{
  "n_layer": 10,
  "d_model": 512,
  "n_head": 8,
  "n_kv_head": 4,
  "head_dim": 64,
  "d_mlp": 1344,
  "vocab_size": 51679,
  "activation": "swiglu",
  "norm": "rmsnorm",
  "norm_place": "pre",
  "norm_eps": 1e-05,
  "positions": "rope",
  "rope_base": 10000.0,
  "rope_fraction": 1.0,
  "qk_norm": false,
  "attn_scale": 0.125,
  "bias": "qkv",
  "tie_embeddings": true,
  "parallel_block": false,
  "init": "normal",
  "init_std_qkv": 0.0158,
  "init_std_o": 0.0,
  "init_std_up": 0.0158,
  "init_std_down": 0.0,
  "optimizer": "cautious_adamw",
  "lr": 0.000841,
  "lr_mult_qkv": 0.5,
  "beta1": 0.9,
  "beta2": 0.95,
  "lr_head": 0.00464,
  "grad_clip": 1.0,
  "warmup_steps": 202,
  "schedule": "wsd",
  "decay_fraction": 0.94,
  "decay_shape": "square",
  "final_lr_fraction": 0.0,
  "batch_tokens": 131072,
  "seq_len": 1024,
  "doc_mask": true,
  "train_tokens": 1064000000,
  "steps": 8118,
  "dataset": "wikipedia_en"
}
MLP neurons of a small language model. Each row is named by its layer, matrix (down: output weights) and neuron, and shows model dimensions 112-303. Each number is 128 + 24 x the weight over its row's rms, rounded and kept within 0 to 255. Numbers have three digits each. A neuron's up and down rows have the sign that makes its largest values positive.
After each neuron's rows, "raises" lists the tokens whose logits its output raises most directly, leaving later layers aside.

L6.down183:131143112120107120146093145133116107143120114146090163128074119114105125140104140144148093149099157141154097131124133130148047109145133078128145123111123132154093135113139180126140139132117164115172131121141079125109153124100091113087149116122132122135135105165128141123099143139133114202140118086079120119116134105162119136129137128152146103116147124121174144141118080097163157132162115144111111149123083158103150131083138166130140158129163107115115180141139147093117092137105102143147118149186106138119131076095131124108104117124129159059132155101100123077123105110060096115
raises: "o | ", "o.", "ine", "o", "o K"

L5.down1117:179129144128095091126117158164156150095154136145114152118125121152090129124152129125157134131139161149115133120098123150138142146141118164104148160129153103099106150118123164128087152091133173128104100115136138120044126141126115140172135171122148086157123115150149141130116101088135141163113151095135152078081115115098188156113190131129127123108128106117190128132077102139077149106117152135142146154094146131118180154108121095102124152129126076124121155135144144125151139093136108118128144126132151143109133154134150156130138129164131136111124145166111126142125073106119128141
raises: ").", ") and", "), and", "),", ") and the"

L6.down96:129126105100131105187073148142138121093115095120139130131109102137110133146157136144120113125102132133152118177123099135148141148156123146121121142083097137108124119105149155125166132116142147160124156121139157125121139117137117139127126115127116130116138132104123127139145129120123131107145092113123115135146142126121129161165101139122164120115137147105152121118126138117149119137127090146111099116127145119131133124112112127058118170102133079128123165154100120109123129155118123126146093147113121117115122118134132113127120093144049151133122165116118121103104125093135145177
raises: ".", "-", " in", " and", ","

L4.down699:116144126119123123120122129127139150120132129133124135125138124129140112113124144121128119111136115128132110127149141124130123123122130120122139128114131131131127125121119000139110135133131141125127148139130128122118141131139121119134136132127140139133127132123124118126124120123143133104148137132141126143255119130118132140135129128130131150136138127131127141143107132130119128135126136145139106129128126113142128116138136110237126121158121155125127135111112129137131123133135111130113127130132113118130129135119134143130127157137099128125135116120122128133118121153124129117
raises: "==", "The", "===", "====", "==C"

L4.down1165:104103120119146106109094121115125147107107154123122142143104114088161118102158108108119095113134122123119115147170153140135167140128109138100137146124124141152117139166113000159110149139150131106154155116097127120098112128136105124149143121126161142145130128096135129097127090110156108065180113123104147113146116117099106157119145129156144123115132106127136164127077121111113138130106121144116112116156124116101152099130098121192162138142109132120129123129136164143114144152102128092121105154098107128136106145114139147098075175099109140114142132134118104135117126140139103144
raises: "==M", "==L", "==", "==B", "==C"

L4.down495:141141103112115132097131075130117131100123127111068082102163139132100096106138149129112140155154098103111113113125119096146118106103148138149140141123109124100138110140169212131095143111134115097100132159107140121111098145130156100157138100110132114165109136119097096087111130130096190163098152181139104108124101139112099122077098139145148138121127099122068098106140158140171134146119165109108124165134130146119132128116108095164134118127139092173159128145152099123124149131141118168142159126154151129111130112142120114092125141106116142142147127154105102122107131075143120143
raises: "ure.", "ments.", "ions.", "ants.", "ures"

L6.down928:135156136143144143108165094163154143147133125163160176153111141181136079121114168113153152136127142131150139117130120129166160155124154108102128126148146138118083127151109067128103167137103124087132129124123103100146107140101122146174182109163146157111160117146131153079113156128162066116120060167152121136129091164125101125194115145084085127122105141130155114168114153129141140153123124102120149129125114072102177130124136180142094131103144182122110133104130109126167097134112148128150177133171104151094115135123115137141108167137114093144131091117111156128183158130118140146
raises: "os", "o M", "oz", "oes", "ously"

L5.down252:155080127139130147156125108123085110117127119124096115129105116147108122138094152184089108144085139140116133060114096101103108158121113124155162100117164100110161137141120158142108120128126139146166138112122085103103115120132130135099121117130112126113119101135147175154138106099147086126147104110131090143143120096134145134153133119132153131104140135110115117120163150106137105128117152094161135102139136136157135145145157123134108113147139172118123128080096115137132100100156124123144114125143076102144139158171173130091092157125128143136134103109098140108101114175109136120
raises: "}", "} (", "−", "ian,", "ć"

L6.down1021:152121145134082113130160109109127098131142168109115110135103138127140155138152102120116143096138104160132133132111142154151143096142137111162153156106137138127154087111075182134118117097125123128119168075140138091102117165098086105126115108051149143086160115112080107177139111166101111105125140108096141114166089113129124118130150164142157127112144119119127136143127151082143110153110159155110111106130097110124102150122104072130137144141132153085157145151158106090116126117115122086124098118075097167111084122113173151089125092113153070107102083117116124144162136121132091183
raises: "p.", "e.", "m.", "g.", "e,"

L4.down626:109099137080154138137083093113092103162122137074130120151120105137137131145131119119129119101117115165161115145143127164070129117147127141099165163131145118143094148078078165128115112168119134105193172109135148133118176155115124150118099144104093130172107125158150142116161104094119121128127124087174150128111174141124126116138110112108167129090111114084103131140160126130120122119123123129115078139132090138103112113154119106128122145106151108151167128117160159125117164119110111077122157146091164107151136111145139130124113139149072136132132155121171139154115120099104124171
raises: " the", " a", " and ", ", ", " and"

L6.down109:122115099128115104126119128123083145131147143106125129106149132104078107153098126133169104136148116132111114144110143120107137122132097194122108133149078109126138112134141072117141102145104145099128115099091147164115145099120130113121132112109120099097119138122159132154104121101089129189102098138109198108150132114095152122131158159132121093083125158156128103105147132162136151108139107120117156112146126133150098124140121150192086120168147161149117128132142150134125128144139126137088150135133154138118135074126101141127097123130160146126086127114136122144176168150142089157
raises: "10", "20", "1", "2", "17"

L5.down1122:109168121121113167150121147058139105108128136118125123128110118078070100072156188103122123104141113132100097141101161134102124083092124168168130098138126144123093115101107135113111115128103103106094143162112111132139173115100102076139177121125133140108142141113104114160131141132131153090113098146121126146142164165128090103125171115110104123124133107112153144140199104118120114122140170127120100194122120138133122112113112122124156101127154111143144183145105089103148113124116128162154119152140093175153119131072136158125133128146096105136136147115155131116122098130161096130
raises: "es of", "es", "es were", "es of the", "es that"

L5.down1114:136122127120133094122166131111110127138186149120133154131069126080141111122191115109111155142119155134107147101127161138109140108108099121117123090127109154150074122130130054100109122107158151116121148128118165159141143121137115136099132122105146137090123116117129114129165151099155141130135117166144133076135105127118150156091145160131142097133121126104128173151255101138202129121132135137097161111131146144157166135146126139090147156143130137175137124118131125115161134107142122147125135102108094189142144133133094139121124129113140126144124098140162092092126104124140148081
raises: " entire", " latter", " amount of", " end of the", " largest"

L5.down133:108093145130193135144136109093101117114144125101174133103111143138190103100144106117127160080146087121123134098143158121133103119083133120144150117108135119136152086142135135131144135121129149099148182168142088174126078147127135147132126099152138101162146132106114114151120165135140076076137099114141089186116144137171135092138107113109106101137137088121156134139161086139155160127135078114119134115142147131123127161138111072121105153094092124112115147084133120180098139131125142086113103111145149168153125136167161125110138089139115145118173150120145133136090110093137125112
raises: "ious", "iform", "ity of", "ity.", "ity,"

L6.down484:133146105144126153118142135069122128163071129169125146161080147113161145148127133149129120109116117142116109151176133119104112145158145187137183116117109096090094120148108118116160117116154107110096128162174151131072103113117173136110116086108134159114144112118152127121154141052133139110104144101110153098107120115083099142117118109121112169136146105098151105153096139130156152146138098197112098107146140138125131147069147109140116136102130104143137120135131109111093108144136124155140143141106097137141144161124103125136109159166119117141106104156141148133106153103095126081
raises: "ons", "on and", "ons.", "onic", "on"

L5.down151:150128128113132136080126139160128137112091140124162115101125096139121156130084163108150158129117144136100130132131146152124110141126129161120141137136114101127130089124136118155107128092176139111115135128131138112118108158131166134158074133154117128166137146138110150118140106140080113124098154127116147145125122164077112104185120122127122111113160124143147165147124115112108114106170185147088115150127117103127096110110079121128162150178147099180151140126119129131098167113142149133126136143076095134085143167132141108126117117106139073149155142153123122135135088168142117135
raises: "ens", "en", "an", "en,", "gan"

L5.down19:135136089135080154154093113108101182163163138156120119085110115091101116135133124133119149145122117127143114144138107097083151095113134116112104120113107127119103118137160133122130148117092147085152116124086099121151149127116167128132130108140117133138099138149095162068138115097065087105131120166113124168136083198131172124113159133149139131136127105119128137122138109140110095087100140101142140114134092135105119123060151101137108131150124124107131123123108135115118156115162111136132134124091058114117138138191134118124080140137156134104135111136154133091142162122127127096
raises: " Yosh", " Yamag", "ichi", " Japan", "itsu"

L5.down550:104152127154129127157136110111112147109122149151098164140089149151091103124144126143126144135157127144148088102162140130181123135130111132141112129086144125106141107152128184132142102188162136113112072118123114152140133108153110126101144126141127085143132137111118079152117140088108154143103129143096112155137091147155127139138150140146127134142099116095094126105143096133137116144127124116095091087140139149114084072147088087118138140119093184120119110164168125117146087120139098156110169117100071172169154137121148121102132107110110093117073174089163131075119118134092111121
raises: "hip", " such as", " like", " such as the", " that are"

L6.down241:127147134133143108080129110112147121119153097131097108119092140126148113110145126145121156153123072108104159126132119168130138111146173141111145102056166140163101110133123170117149133107125137138141143143069118152136162119151133126113125107081149089130137163092130144149111147138179138126130089162136133115118120147105124110113171099082095090175143118164191121142127101126142138124138136178124168138142135071163129115129107091104125155116140131121165127095119107108166126125136075149072081150127112122157110124137134090145113104121109115122150163109108146145130130166172107147
raises: "ently", "enc", "ters.", "antly", "enz"

L6.down639:126118115090087201130093121171177088108143171124157095115149102144136108161136157157146121121111135124134150134137127132143157116150164172150169150130138126136099116134177194157178125162145084101125144175137117097105110128140140110128135104147112170102131115135134107158115115147142149114110120150117120171096176100148108101127083105115144139107105134162087147115180096124184102115138138116121134165115121113077108145153129140070156116099089103109160140122123177070107131070117122106146101146158157117154081134095148123126127177143126113097121138155112115094138152154157115147
raises: "\" (", ",\"", "\"", "\" and", "\" is a"

L5.down266:120137106152110163124117101136129135127168136127106114115149182099112128159131140147103115147137128122139149165149140107113144144124125159128154100147110152127106148133142104133088111158114130133137115139126142143139102151123112189140117123121089130104163084120123106119056143133137146135110121188094167135096103131088120155110116092113090143071124160176131194138115146139083116136113135124129076150123098123148070100077124129137183098126104141121164144161089119097127139096123131147144136120099124112138092151119084130120118100126145115119130111104125143158100098136073153127
raises: " Ö", "sk", "ä", " Gö", " Berlin"

L6.down1015:140098141133124118117113133101121118122138118137123132135149110127124110138098120099147131123097108142144161116136094103134150147160128115130170134141137129165146159127087167119121123100119126118103084118137109116131147155104141115117092125120113111093120161175148100090127072129119121111158121151108188143121157132135143117132152179080145147122116131102137145108132132097133197117070153054140144118137089180133153133141109131098159134223137112139138118135133141078127140116092120157162153111135110103101124115161164122153133101155122112136104147153133137130140101113114128130
raises: " and his wife", " who has", ", who was", " members of the", " secretary"

L6.down1034:143101147125148138132120124153138142140140154160098150120172159081124091131129174102135118163120121082132142099116121101087170101092124084137092068173090158111133143114122120136150137155093124133123137137135117098115116159092166137152165144155093138097160152138116144146153185154128169140053147125122134117155136139122126166121131143143128111077096130142126130130097112119142135129135168134160158106149134114086113161109108138156138138104095148121097130146137149180112144173143130111143135135136104129138103139145099122113159096089187115150103121144139104127121127134134156124
raises: " entrance", " site", " site.", " Site", " The site"

L6.down838:118132141155126156166161120095131145095107127133140138128118104175126162136149146137132141132121151139121131116122156112097191173125120089114137135137191151146150154141164124105166093169118135131151153128106103112125166119066126097108090137087096072124111094143108127111119132107129176128132137140126066054147116155116136120133076087124134137133098080149163132171152144118159167136108145127161131111128125113115152091145138142150116105120097123119112128179146114115179128146144106157125103132123098155084120134133131118147113100141112119125092171167107116164107181129155134145
raises: "ly", "lam", "li", "port", "l"

L5.down308:133128124124144125102097134145089145148153113139153129122089099112083139106110140151097125097152161087133109088118117126118170139117105105172146158082135152118099125124156140144131134138091144113119117150125142159122142118120112100076166089140144110101135121141166197106113103184138079167109151113111120133169155103158125125159099138134143125099117093137115158120159105141134151114116119143131141160115168134112132146103107047086128111134130123164159115142083154086117116118118140142123136159149115146162154131092107126121091125146128133143140141100139131128161112141116134098
raises: "ia,", "heim", "ia", "burg", "ia."

L4.down853:106145121154144115139123079102152106148108138165105126125088130136160131171118113106129140153138135137105106166152133147152127136145103131100159081124124124112144156139091000123124151115127101151098148141119097102146122125164154122156118133118101165110129148138099103123152121103125115111077147132137135087088110101146164149162142126093077157098120108109097171158133076141160121156148139125156138122135138104143133098138132115197110123121177123177140090134177119144101102146117118120125106134115129122135137118128120112098131138143082137164137101144147101107076152132127127146
raises: " these", " these two", " of these", " further", " such a"

L6.down1047:107118116158132097146157108117130159110099124092144153090109144130135058115116149091079105150133166135117143169151158183136139115128154073150071107112117127106095141106161099107134205131144127134116128125094156088137130104119142154154160145101149150104118167129153127116113134129106113176137121178094157132158184132123118131172103157129152098100102104110183146108141103129150113168135139095091142161122124092088092099143129113122131111116133145124149140101083100096155143125123122175153110106152153077154117093132146141132092141124134139194125139147156126112111120129177154099
raises: "hu", "hiy", "ud", "hi", "h"

L5.down723:131069139118143086127137162142115076140111140159082150204110133153117093140151187185132131104110088147140106088119086134133148127078086102161172098152138143099160120123126114145101152129143155139135073134125137099091117135113142159143124114113152102133130134164125161157146137106157076129140112126104130144133118145095129131118151129145090073130145154151103124127092163138142118106156137121132119063114129120133148141156134129143113137142106133152137118144155137138135147109116178148153160150086099112142115098137100155129192133127115119166112141153142129106085127159103140122
raises: ")", "a)", ") and", "),", ") to"

L4.down927:099103098167114118115108130133155123083104097170103110118137111119108138072168145164108149129120113140117101127144158150120156108120134138121122134113094090131116110125120091079086154146118156154126168136123102120100107148135125107141155106134179193125148110080095111180132101117124128075102117135164106157142101119169125114114105136137136139153115143093131124129159108149110143154120141154138100095088124159113136152107142108195120113162130080150100118141104104116105088138147109135106094144135117081111086107139117107123104139101085147088129133111151097107121111128129138175
raises: ".", ",", " in", " and", "\n\n"

L6.down239:137146073114119167138140077146185099099137179150114131137133176114102118112152120149166140116096109153093131091147176104104119155129122099153131127186119130121101084142139109150137148105102116093146126120113117111112158141119141128158169130183089106126142093165093133120149100108141092130170100089151095087135104144129124143117106132102133109093140149143158127136123150126132130111123079111153150138167134087129117166099087115107139093121120113145154136117112092135117121152111085168126121118126125129077104137127147148139123141131095132134094145151161092118095137131106124133
raises: "ner", "les", "led", "den", "len"

L6.down683:111161131133158107146164146127123127142132150127124170116144120087108140067148140152156111106155116165107067138135099118148143110130131139149143118119110105128129116087139000181100119109128171128112146145156133107117147162106105139168117155139141153143147125105117122144145131102133122131155138141137106104155135141124152114175114143143124120125102145155131143133150112145164146152168157112141112152148131131148123133107106127143135143154126167140134114155104131134167132117129101148092095136129104123131109124179152169120110110094131161121134158131149138125110111165084161108
raises: "1", "| ", "2", "0", "|---|---|---|---|---|---|"

L4.down1065:116129129133122101119132113106133121153125144132120170138115123078158134128143129118123140130107107122129100131159142133155131126146139108141136112129125165122135139120124000128137166146104118132107128124148110123139131122160127126127101126129110148135112120142100115138126109140138097089145120124159126159114110133126127149117139124125154141147132114099168183119043125122121148131116131104105101125128140104109144123142090123177110133139141125150164122118115131133153100142129105120136125120124161102113166136186163142118126138141116157141120124150126123128094104174129137156
raises: "The following", "==History==", "==Discography==", "==F", "==M"

L6.down843:128112172113111174142133122166152096134131132134119131134139088127097112094117158145145168133120134142077104113073116107101150121138134157124148147140115126146117113116151152115188126148137088157169114167100152132117108187107158120096118163137112168099107133130124119149134128151137144121142112121100126134112161085167134162127087105136120115123123124142064145135126130126159121145105142108146108142128107124076090142142155098118139141151145117115147157135125154116102168109140144141136137149118135119172100138139141098131136159121100116115089143070115114142108140153126130128
raises: "\",", "\"", "\".", ",\"", "\" and"

L6.down1065:142135161142166143147126103136163110103117097102171125107117156129121136131151168109123152096145113098142149104171140153139100119115102119120116136159136155106105088137096161120184144137090156127110107101149096162165146162157113161131110127143165127113139140119128123128192137099157108108098099142096135106136149135170105144141144122147130118108120116093087167137137154108161077104101195109090120098147101139150111105142130117150135142114174146136176099133082110135107138116142137079104187121112090116124135152142134141106114137154141097147106115107140133116119138189139128079
raises: "es on the", "es of the", "es that", "es ", "es with"

L5.down1076:106138112174141108103159103152113128094167163092145153120136110134085149145153107129144158145144143079148076115133076123092174105127109144136148168103134109097073108136157062132111123102155154093152140140156097160121132081153126165131106123091131146163131104114132109103150143124149130122186074137113119117132121117108111084126092105120146120142117107113164134110144174156195093140097140103147068138141106111110133127138143122179141150129126119140148101112106116114163120149118125142156098122117104085147106106157111113114130092158085130139093135125097133141124108168116099116
raises: "ly", "ten", ",", "ness", "ness."

L5.down747:096114115178096142098168122111152110144158099155134154158126109100136071110147102096163100118122161093141118123134131125108135084131103103080114081165098135115133138150150144127070132083107106077136123153113139113113140121120125131121130142144156153115144158159106131157137120183142143131143126137085117125125118142140084117101129139101149149115059168129110119141092147131126148129097110096138134126138080159127117134138176135156127121153155122090143155127109112128138164104150113136111166134121113104171125139086182121094137134141132109111088098161156147118112095170105098135
raises: "es on the", "es;", "es in", "es the", "es a"

L4.down969:063158129130177155127127104103144099109112161163130154104152145089152121069167160103117129123117146161146112164149153102155120104115142158092138140104090135146147104120073103139114113126095101126118132133088135110093145148140113147126121099115117156101116127134085120150139123122188091085128120115163148092115112148149116146185146078142124136092109080063092144147141154091121106128174132111131135086098085116161105125118105123118128091154127106134173125109145120141162124109187125129147160125111191167100085142123120177117185155096130097136143124148123118119089121102129136169
raises: "ations==", "==International career==", "le and", "ating the", "ation and"

L5.down496:136183117143116107108153086128151128113124110200139146172111103140102146157136105172131112142117149122056159108125113100142110125127137166151133142095081119086109144125120077157142113114168134147117110088144132148149128162114151154088111132154147133107118124097120096124145098129178138165140093116139154126113117107123129107131135146105139138155129124115123135114088142125111123117091110160168105106132180118125115175150173086096132137117083112108149104107125105139116130128131107174162132197144111108126092105118129131143117100115088137098121125131127136126071166159113152080
raises: "hn", "ki", "ko", "kin", "den"

L6.down271:086093146118146147118127145139142135116134111198163115146123105145130104120099133149127134142159146129129112169130147137104167126107117119135122138108136101133151129079153173157121123110179141147097119159118113152118139149154116130085159104095123106134113175097109096152135108100103126137145166147117130149124127130127103068190182131179157125145148136128102094115121102141163141137117143120138139111125154127102115095124140118113118145160120170080099159184121132114144086114121094150131152110130115128141153111141122117091107117093151114145101197138156148110117142171102153133
raises: " include", " such as", " that are", " are", " are the"

L5.down598:082131094131136128141159144169159136164148111094176131167108141164142136138151113144093122124120098135162106151147130101129121125120126118156154169105113133144147158124140144206116132104110134143162096078134126130158126162118177139138166071139097092134112118126102196129131137089113117128132116127152122117098131128129125135153064136095185134135080085090134114105135152166176085125115155120128079096143124123114114164082095131122128107114114139157160123094150130104141115103138122100102107155125130126131146158170133135136092101130102114089109145141081095145089107160136129109
raises: "ity.", "e", "ity", "ity,", "ly."

L6.down874:119121091175135150175186083128117108083119118150159174104127137156098134167110068124156113124105127142145130118163123128104151132108112144115132176149097119109103108115127112171104137153118117115191146140121126128153166161126163143124105088141168100129125109134111171102118144120135121130117108125149106107150139100106147116105057123153141146104113154157144150151097123128136150107152116116113116114124100125116126105132112107144143160131129099084142130113123064102153123114166138134111124115138119105153147126139098113113093151126090129121127113116138094136128147137156139148
raises: "le", "ly", "osa", "li", "ness."

L6.down1246:133152156138113155143121127089103107154133109127130161110118094153064113115133098187131130135110126117099149135138110104127087113157108120124131149133135128119157156131101100121118140135153106134119149103138168134111150111092116104165163108158127099168168112120151112121113104119129159062138103125089105119149119137129097122096127152091134123143173112125146148136083121136152098147139156067125109088116149146117172132183123153162132114153119130145119122148140114120066142138131147126122131131156101135172117125126125114131099098124178094139083106118124103163182133106125123102
raises: "is", "ales", "ites", "id", "hip"

L6.down62:138100120124175113089128151088144125132114132120147089114109120147165088130146170123183125121133095097116120133125099131105152141159079120096154184098186129112143144136114127131169134122131124118142154118131126095099114079133151132152106132100131172111113114099086128141148188110157088115114122108159097152155078170121136111115114099163118137127171150095112138153107122135108133138152105126140112147129168138100120115118133132120160155111126128091132162152153131123139107102127165091085151154158152106116092163113148124117131115125151099160119152115121147115182158130139098138
raises: "ently", "ably", "ely", "antly", "ionally"

L5.down567:111139082164129129111152147135129105158119129128127154117145123142123166120123130131110133120115148126131102131155142132144108119133130129126114126115101126133124100123127000125148140137126129130124186123120111110097138114126131122130115106115144130136110107114122111142121127104152132129142090119142130112132122139119120124144146114133140143132122120114121120148027148159074136127124116148142143114133110114131136113139134121095148118128144038145115119107190114149125114130121103125121112130113134115133124149129132133139113156132115133137113139140148138084106118131128145131
raises: "\n\n", " The", " This", "\n", " After"